{
  "n_head": 6,
  "head_dim": 64,
  "d_mlp": 704,
  "vocab_size": 8192,
  "norm_place": "pre",
  "norm_eps": 1e-05,
  "rope_fraction": 1.0,
  "qk_norm": true,
  "parallel_block": false,
  "init_std_o": 0.0,
  "beta1": 0.95,
  "weight_decay": 0.0081,
  "schedule": "wsd",
  "decay_shape": "linear",
  "train_tokens": 678900000
}
MLP neurons of a small language model. Each row is named by its layer, matrix (gate and up: input weights) and neuron, and shows model dimensions 0-127. Each number is 200 + 20 x the weight over its row's rms, rounded and kept within 0 to 999. A neuron's up and down rows have the sign that makes its largest values positive.
After each neuron's rows, "fires in" lists the words (lower case) most often at its 100 highest values on Wikipedia text that the model never trained on.

L7.gate359,206,184,232,191,241,164,187,186,193,203,200,211,202,214,195,150,207,220,209,183,176,244,221,177,206,209,210,187,212,198,206,228,180,222,194,218,219,225,185,220,187,212,192,231,182,163,223,187,198,206,227,200,181,203,244,154,186,247,202,210,198,183,233,170,162,157,191,168,199,199,189,218,178,193,197,197,198,194,213,184,211,136,224,203,244,189,182,210,201,197,175,203,201,197,210,190,227,218,217,178,211,201,245,227,198,190,191,207,219,185,214,226,220,211,220,209,182,195,211,234,182,183,165,220,222,167,218,163
L7.up359,182,177,244,217,216,172,151,222,194,202,210,201,233,183,210,208,199,194,239,239,208,220,200,207,182,218,209,214,215,218,198,206,193,187,184,210,184,235,180,194,204,173,209,219,194,218,196,186,219,160,203,206,199,208,218,218,205,187,180,196,207,181,233,200,201,183,200,209,180,214,201,234,230,203,198,196,220,156,188,178,239,175,206,176,198,183,177,218,203,221,199,219,212,196,238,191,211,197,229,219,177,165,197,219,218,197,221,159,202,202,224,177,205,209,195,209,188,185,207,234,223,178,199,224,186,208,205,204
fires in: "in", "de", "im"

L3.gate8,195,230,214,226,220,170,206,181,195,213,185,169,182,163,192,190,207,205,229,177,197,200,195,205,218,200,198,221,225,175,205,238,193,247,201,168,176,202,172,161,230,201,180,210,212,196,216,168,211,176,164,208,229,186,193,202,200,212,196,205,197,194,219,227,225,163,205,184,169,193,166,209,182,216,197,219,208,185,177,183,197,206,196,232,143,181,206,183,197,192,188,179,191,185,217,216,212,202,226,194,213,203,226,220,168,198,198,213,199,203,197,206,216,199,216,216,215,212,167,186,202,194,203,221,217,172,183,209
L3.up8,165,229,205,213,187,212,218,192,187,203,235,191,207,184,209,219,230,206,223,166,204,232,228,193,245,204,185,210,218,185,198,206,173,216,212,201,197,197,237,223,216,200,195,188,219,197,188,166,175,214,179,218,191,226,256,191,230,184,180,214,202,222,166,161,188,207,191,201,199,214,202,212,188,172,191,179,222,225,179,172,218,201,175,177,189,213,233,183,196,203,198,215,215,196,227,191,184,216,190,186,186,186,249,230,211,214,202,176,190,201,190,182,209,179,209,186,196,215,193,211,231,207,201,153,178,183,210,201
fires in: "has", "also", "addition", "to", "she", "example"

L3.gate206,211,176,244,211,211,173,201,224,194,255,175,169,192,171,196,163,236,194,221,196,189,215,195,173,220,210,233,187,190,183,198,193,163,207,203,194,226,198,238,207,200,199,191,217,185,196,223,180,205,166,142,203,207,220,204,201,183,238,237,226,183,224,197,191,223,217,193,226,220,201,210,220,195,176,176,197,175,193,205,189,212,184,201,220,230,212,229,229,201,220,195,178,148,191,184,218,208,198,180,224,179,209,172,209,203,212,186,196,188,206,162,176,217,167,198,216,194,193,207,211,216,209,204,218,209,206,193,196
L3.up206,200,172,199,176,232,214,222,184,152,239,230,234,214,201,227,196,211,207,228,201,237,220,226,180,203,206,196,228,179,156,187,200,175,246,190,233,213,222,223,195,179,212,190,185,212,219,205,192,228,173,182,202,187,174,212,218,193,184,219,211,174,175,219,197,177,235,176,222,209,211,175,184,193,178,171,201,183,171,221,232,184,215,190,200,249,211,226,189,164,196,191,196,200,192,191,218,194,198,187,198,171,208,193,188,189,181,214,204,213,210,165,190,158,156,232,185,197,196,221,216,166,201,179,219,233,187,205,210
fires in: "in", "about", "lower", "discontinued"

L3.gate488,179,185,228,202,211,212,218,177,205,184,218,203,219,185,189,209,205,233,184,197,202,214,221,209,195,194,188,214,184,205,143,205,192,207,204,178,178,175,179,217,219,204,228,205,240,226,157,208,208,203,186,224,228,203,193,191,195,224,179,187,149,172,191,175,174,206,206,214,200,202,192,206,228,172,220,172,194,189,208,206,218,208,205,180,206,202,187,186,191,160,221,224,223,176,225,197,201,196,198,176,198,208,184,215,217,223,232,224,208,185,211,219,193,226,192,187,186,231,206,180,157,238,209,187,269,198,199,195
L3.up488,167,188,223,226,208,181,206,213,194,207,203,191,222,209,196,204,232,216,201,244,183,179,197,215,222,222,218,195,184,212,205,205,210,178,191,209,182,200,192,232,212,193,185,195,230,216,202,206,205,203,211,241,221,215,199,251,227,191,199,215,176,179,193,222,182,202,200,235,171,189,176,189,191,173,178,203,193,195,178,239,193,208,226,181,181,230,201,214,207,165,206,218,202,183,217,202,213,192,204,200,199,226,190,199,161,204,183,195,230,222,204,178,231,200,201,192,201,219,195,195,188,240,203,177,192,229,185,207
fires in: "the", "in", "on"

L3.gate590,207,204,184,197,224,207,209,227,195,201,222,239,212,192,181,213,200,203,160,176,201,194,216,191,200,199,182,182,197,197,192,194,192,201,208,197,187,209,201,201,228,201,218,182,196,228,178,212,183,229,209,215,190,219,213,189,197,216,244,195,217,190,199,170,209,185,192,194,208,184,205,169,245,220,199,221,179,186,211,210,181,210,205,216,220,200,186,207,214,171,227,259,199,195,188,221,177,189,208,237,168,197,183,169,176,211,225,216,196,214,208,184,177,173,193,211,181,193,167,210,185,220,222,182,204,226,150,209
L3.up590,178,215,225,200,194,216,200,211,173,217,200,213,228,175,217,211,171,214,168,201,187,196,187,199,220,220,219,184,184,182,176,205,164,211,215,188,179,212,199,175,190,202,193,220,192,233,194,222,200,225,202,206,178,182,211,197,219,187,195,198,180,190,216,240,183,175,205,169,187,214,232,183,201,227,226,221,210,218,174,209,187,191,206,228,207,187,204,190,238,200,225,198,191,242,169,223,198,192,218,207,214,197,197,200,192,217,185,191,180,215,186,173,212,206,156,234,178,171,218,216,192,214,178,201,179,198,208,184
fires in: "however", "although", "because", "understand", "that"

L6.gate94,171,214,213,215,217,192,197,214,180,193,172,227,191,217,160,202,176,199,180,191,242,205,181,210,196,218,191,188,196,214,202,215,207,219,207,197,155,205,204,205,194,225,226,245,175,208,186,206,224,194,180,216,196,199,171,212,229,190,168,166,188,190,201,211,196,179,188,193,198,202,182,174,197,225,196,224,193,167,146,202,216,186,186,202,200,183,212,179,200,189,233,215,201,214,160,210,174,215,230,201,182,215,194,188,160,194,197,193,161,177,233,206,163,180,180,189,179,204,212,174,219,197,225,196,204,187,211,207
L6.up94,201,203,206,181,165,215,190,241,184,207,215,197,185,173,185,169,198,219,206,216,220,191,206,226,197,204,160,208,216,214,182,187,207,182,216,212,211,170,205,183,177,210,174,237,193,192,183,214,215,195,214,186,204,212,216,215,172,200,237,178,235,212,188,172,202,226,222,171,214,224,192,208,186,224,180,208,201,178,216,236,231,154,190,219,192,203,185,221,201,243,195,191,200,201,201,222,186,167,178,189,197,187,215,152,202,139,199,199,199,185,209,207,197,226,198,187,198,196,185,224,222,152,210,207,197,148,199,179
fires in: "that", "which", "such"

L5.gate342,207,177,209,212,169,181,208,204,201,219,197,206,208,174,188,173,144,193,200,197,199,197,180,204,209,180,212,230,165,233,227,202,230,197,232,225,217,170,185,209,146,190,215,210,199,187,174,224,161,207,180,212,195,205,197,207,203,219,232,164,221,189,188,182,200,208,206,186,203,186,179,226,183,170,197,219,195,173,209,209,189,183,193,196,170,161,178,198,181,199,173,212,210,217,184,246,207,224,240,196,205,190,206,206,184,174,176,197,198,186,197,253,199,228,181,206,222,190,226,208,186,188,181,233,206,193,197,215
L5.up342,188,208,201,176,201,197,207,183,150,156,191,197,167,196,192,189,172,202,217,226,232,176,173,228,212,208,210,208,184,212,198,196,219,229,219,217,214,202,212,210,199,219,198,215,152,202,212,190,195,161,212,198,174,203,169,231,208,196,218,229,195,210,172,150,210,221,204,201,191,230,214,230,165,208,183,199,200,197,211,161,196,183,220,196,230,224,193,216,178,169,128,217,216,201,175,195,194,189,224,209,210,190,176,178,193,183,173,204,211,173,221,213,194,221,190,187,212,195,189,252,205,205,212,215,212,185,228,190
fires in: "that", "he", "they", "it", "both", "as"

L7.gate242,207,192,216,226,217,164,211,160,202,216,193,177,181,201,194,188,219,195,195,180,197,160,214,217,178,171,233,203,187,192,189,208,182,200,206,212,191,192,203,184,180,210,218,172,209,181,181,194,216,183,172,192,191,217,212,203,240,250,203,212,193,258,208,202,197,196,186,150,199,212,176,203,204,144,212,187,179,234,197,189,194,169,240,188,181,174,186,212,220,201,192,185,219,216,256,207,214,187,198,196,207,228,186,178,194,156,197,212,223,196,178,188,200,202,180,196,171,158,220,195,186,191,174,147,195,194,163,206
L7.up242,206,186,204,173,231,191,215,201,170,207,205,161,182,206,216,192,193,233,205,179,235,217,198,197,185,180,218,198,204,189,170,158,167,242,197,213,205,205,200,198,202,214,183,171,149,222,187,195,197,197,206,195,180,223,180,219,194,213,177,229,190,188,178,192,212,212,176,175,173,194,200,179,229,192,201,207,240,187,181,222,228,183,199,212,179,209,175,243,208,233,235,171,223,204,213,195,198,207,227,172,183,222,198,167,209,202,199,212,207,218,188,230,214,178,212,175,196,216,192,184,196,210,190,218,211,229,188,234
fires in: "in"

L7.gate244,195,176,201,210,223,164,206,171,171,172,171,183,207,216,213,173,197,215,208,161,233,196,205,212,195,197,193,197,194,196,208,191,171,194,223,213,179,207,157,221,196,246,204,208,177,179,204,207,196,190,190,184,195,181,223,231,217,200,221,203,202,264,200,189,207,221,192,183,231,213,176,207,208,193,202,183,181,213,174,221,169,168,163,200,191,159,192,226,245,190,195,195,213,190,193,208,173,188,227,186,168,202,220,213,200,173,154,201,195,233,167,181,220,189,203,227,193,206,189,195,213,214,183,172,223,184,250,201
L7.up244,249,217,213,212,199,215,182,199,187,228,196,176,242,192,181,194,179,204,199,212,205,210,190,207,202,169,204,229,187,196,204,223,205,203,175,222,199,224,200,185,173,180,210,175,246,220,228,195,198,184,209,175,210,201,189,234,203,185,193,238,204,200,224,221,201,185,209,186,189,217,194,221,204,180,230,188,184,168,173,197,217,218,223,224,200,205,210,200,199,200,225,197,216,203,209,245,198,205,202,195,195,253,219,171,223,174,200,203,225,226,203,224,203,217,214,154,157,174,213,196,173,218,185,208,201,219,202,205
fires in: "in"

L6.gate259,187,197,206,177,215,200,218,196,196,227,216,185,216,187,165,234,174,230,192,210,190,193,207,200,182,192,186,199,198,209,152,181,192,198,179,206,195,220,228,221,202,188,195,178,205,199,208,230,177,204,197,196,158,203,198,182,234,183,209,212,190,205,194,208,211,185,200,207,190,226,180,244,186,207,194,164,207,199,233,180,191,179,205,172,181,204,155,209,195,155,240,246,215,218,198,201,179,232,208,195,234,219,201,179,191,186,209,199,229,192,171,222,206,208,197,209,193,214,189,200,203,218,191,183,232,174,170,181
L6.up259,220,181,217,200,206,253,198,220,179,217,215,207,167,182,189,196,155,183,189,210,199,178,178,211,213,181,163,172,206,243,211,199,202,154,198,183,205,196,218,182,209,201,201,227,206,189,185,208,177,235,181,176,217,168,223,217,213,211,178,209,196,193,241,236,199,214,208,211,187,199,256,211,222,202,227,175,203,190,184,191,190,182,213,209,194,197,212,161,200,232,211,214,195,217,204,195,199,165,202,201,204,171,210,181,203,224,191,214,186,227,205,203,179,236,189,223,208,202,205,194,213,174,182,221,229,200,193,246
fires in: "among", "however", "although", "while", "because", "other"

L8.gate214,214,201,206,174,192,203,195,211,199,174,184,199,207,217,173,232,206,187,168,230,211,239,197,175,203,210,220,177,208,210,187,172,206,204,196,221,192,177,189,202,192,142,208,225,201,222,165,210,163,173,185,199,191,173,196,172,201,188,219,194,223,186,203,134,223,169,213,190,191,216,172,225,195,212,204,220,212,183,205,193,182,192,175,195,205,191,217,180,157,163,191,175,178,189,211,207,181,151,203,200,227,200,181,194,187,231,195,207,191,210,209,186,208,216,197,186,183,187,178,177,240,221,200,171,202,199,200,206
L8.up214,220,161,202,199,204,170,203,215,204,216,174,191,210,192,210,202,213,184,200,185,229,221,193,256,226,207,190,234,225,214,178,170,204,215,194,205,179,177,181,207,202,197,191,186,161,206,199,196,198,176,199,210,193,205,167,239,233,204,192,209,187,188,200,194,199,178,218,160,207,202,192,213,188,161,215,216,183,207,171,201,213,206,217,187,206,223,217,220,209,153,197,216,178,217,189,203,150,199,167,202,188,274,171,156,207,224,163,234,200,215,212,188,211,227,226,196,202,189,188,167,201,206,191,219,174,227,228,214
fires in: "the", "of", "in", "along", "on"

L3.gate2,233,217,165,170,204,210,203,219,212,196,196,206,214,195,192,222,226,172,206,195,214,208,197,199,202,201,207,187,199,211,214,214,191,207,210,189,162,199,187,202,179,187,199,200,164,198,220,155,178,159,223,221,187,189,212,229,185,189,193,190,214,223,182,223,193,164,241,166,152,194,194,183,215,205,188,158,221,194,211,188,230,199,169,184,214,213,152,260,225,178,219,194,201,196,227,243,188,192,221,178,182,184,177,196,206,196,202,226,201,157,193,181,173,186,181,228,215,191,218,212,191,214,193,211,201,229,208,207
L3.up2,234,214,193,191,180,180,216,228,191,201,184,183,169,183,204,197,163,182,166,173,206,178,223,178,216,202,188,209,174,206,195,183,179,199,194,212,183,230,206,228,218,221,196,171,197,232,180,179,216,211,195,221,207,173,163,224,178,205,200,208,223,206,208,193,209,209,204,191,184,220,221,207,211,178,202,214,198,206,189,212,227,169,220,241,191,211,205,175,170,195,210,176,223,225,220,181,200,218,201,213,175,196,200,169,156,233,177,230,223,226,205,202,186,215,208,208,210,171,166,185,224,178,169,191,173,209,202,196
fires in: "united", "when", "if", "although", "while", "who"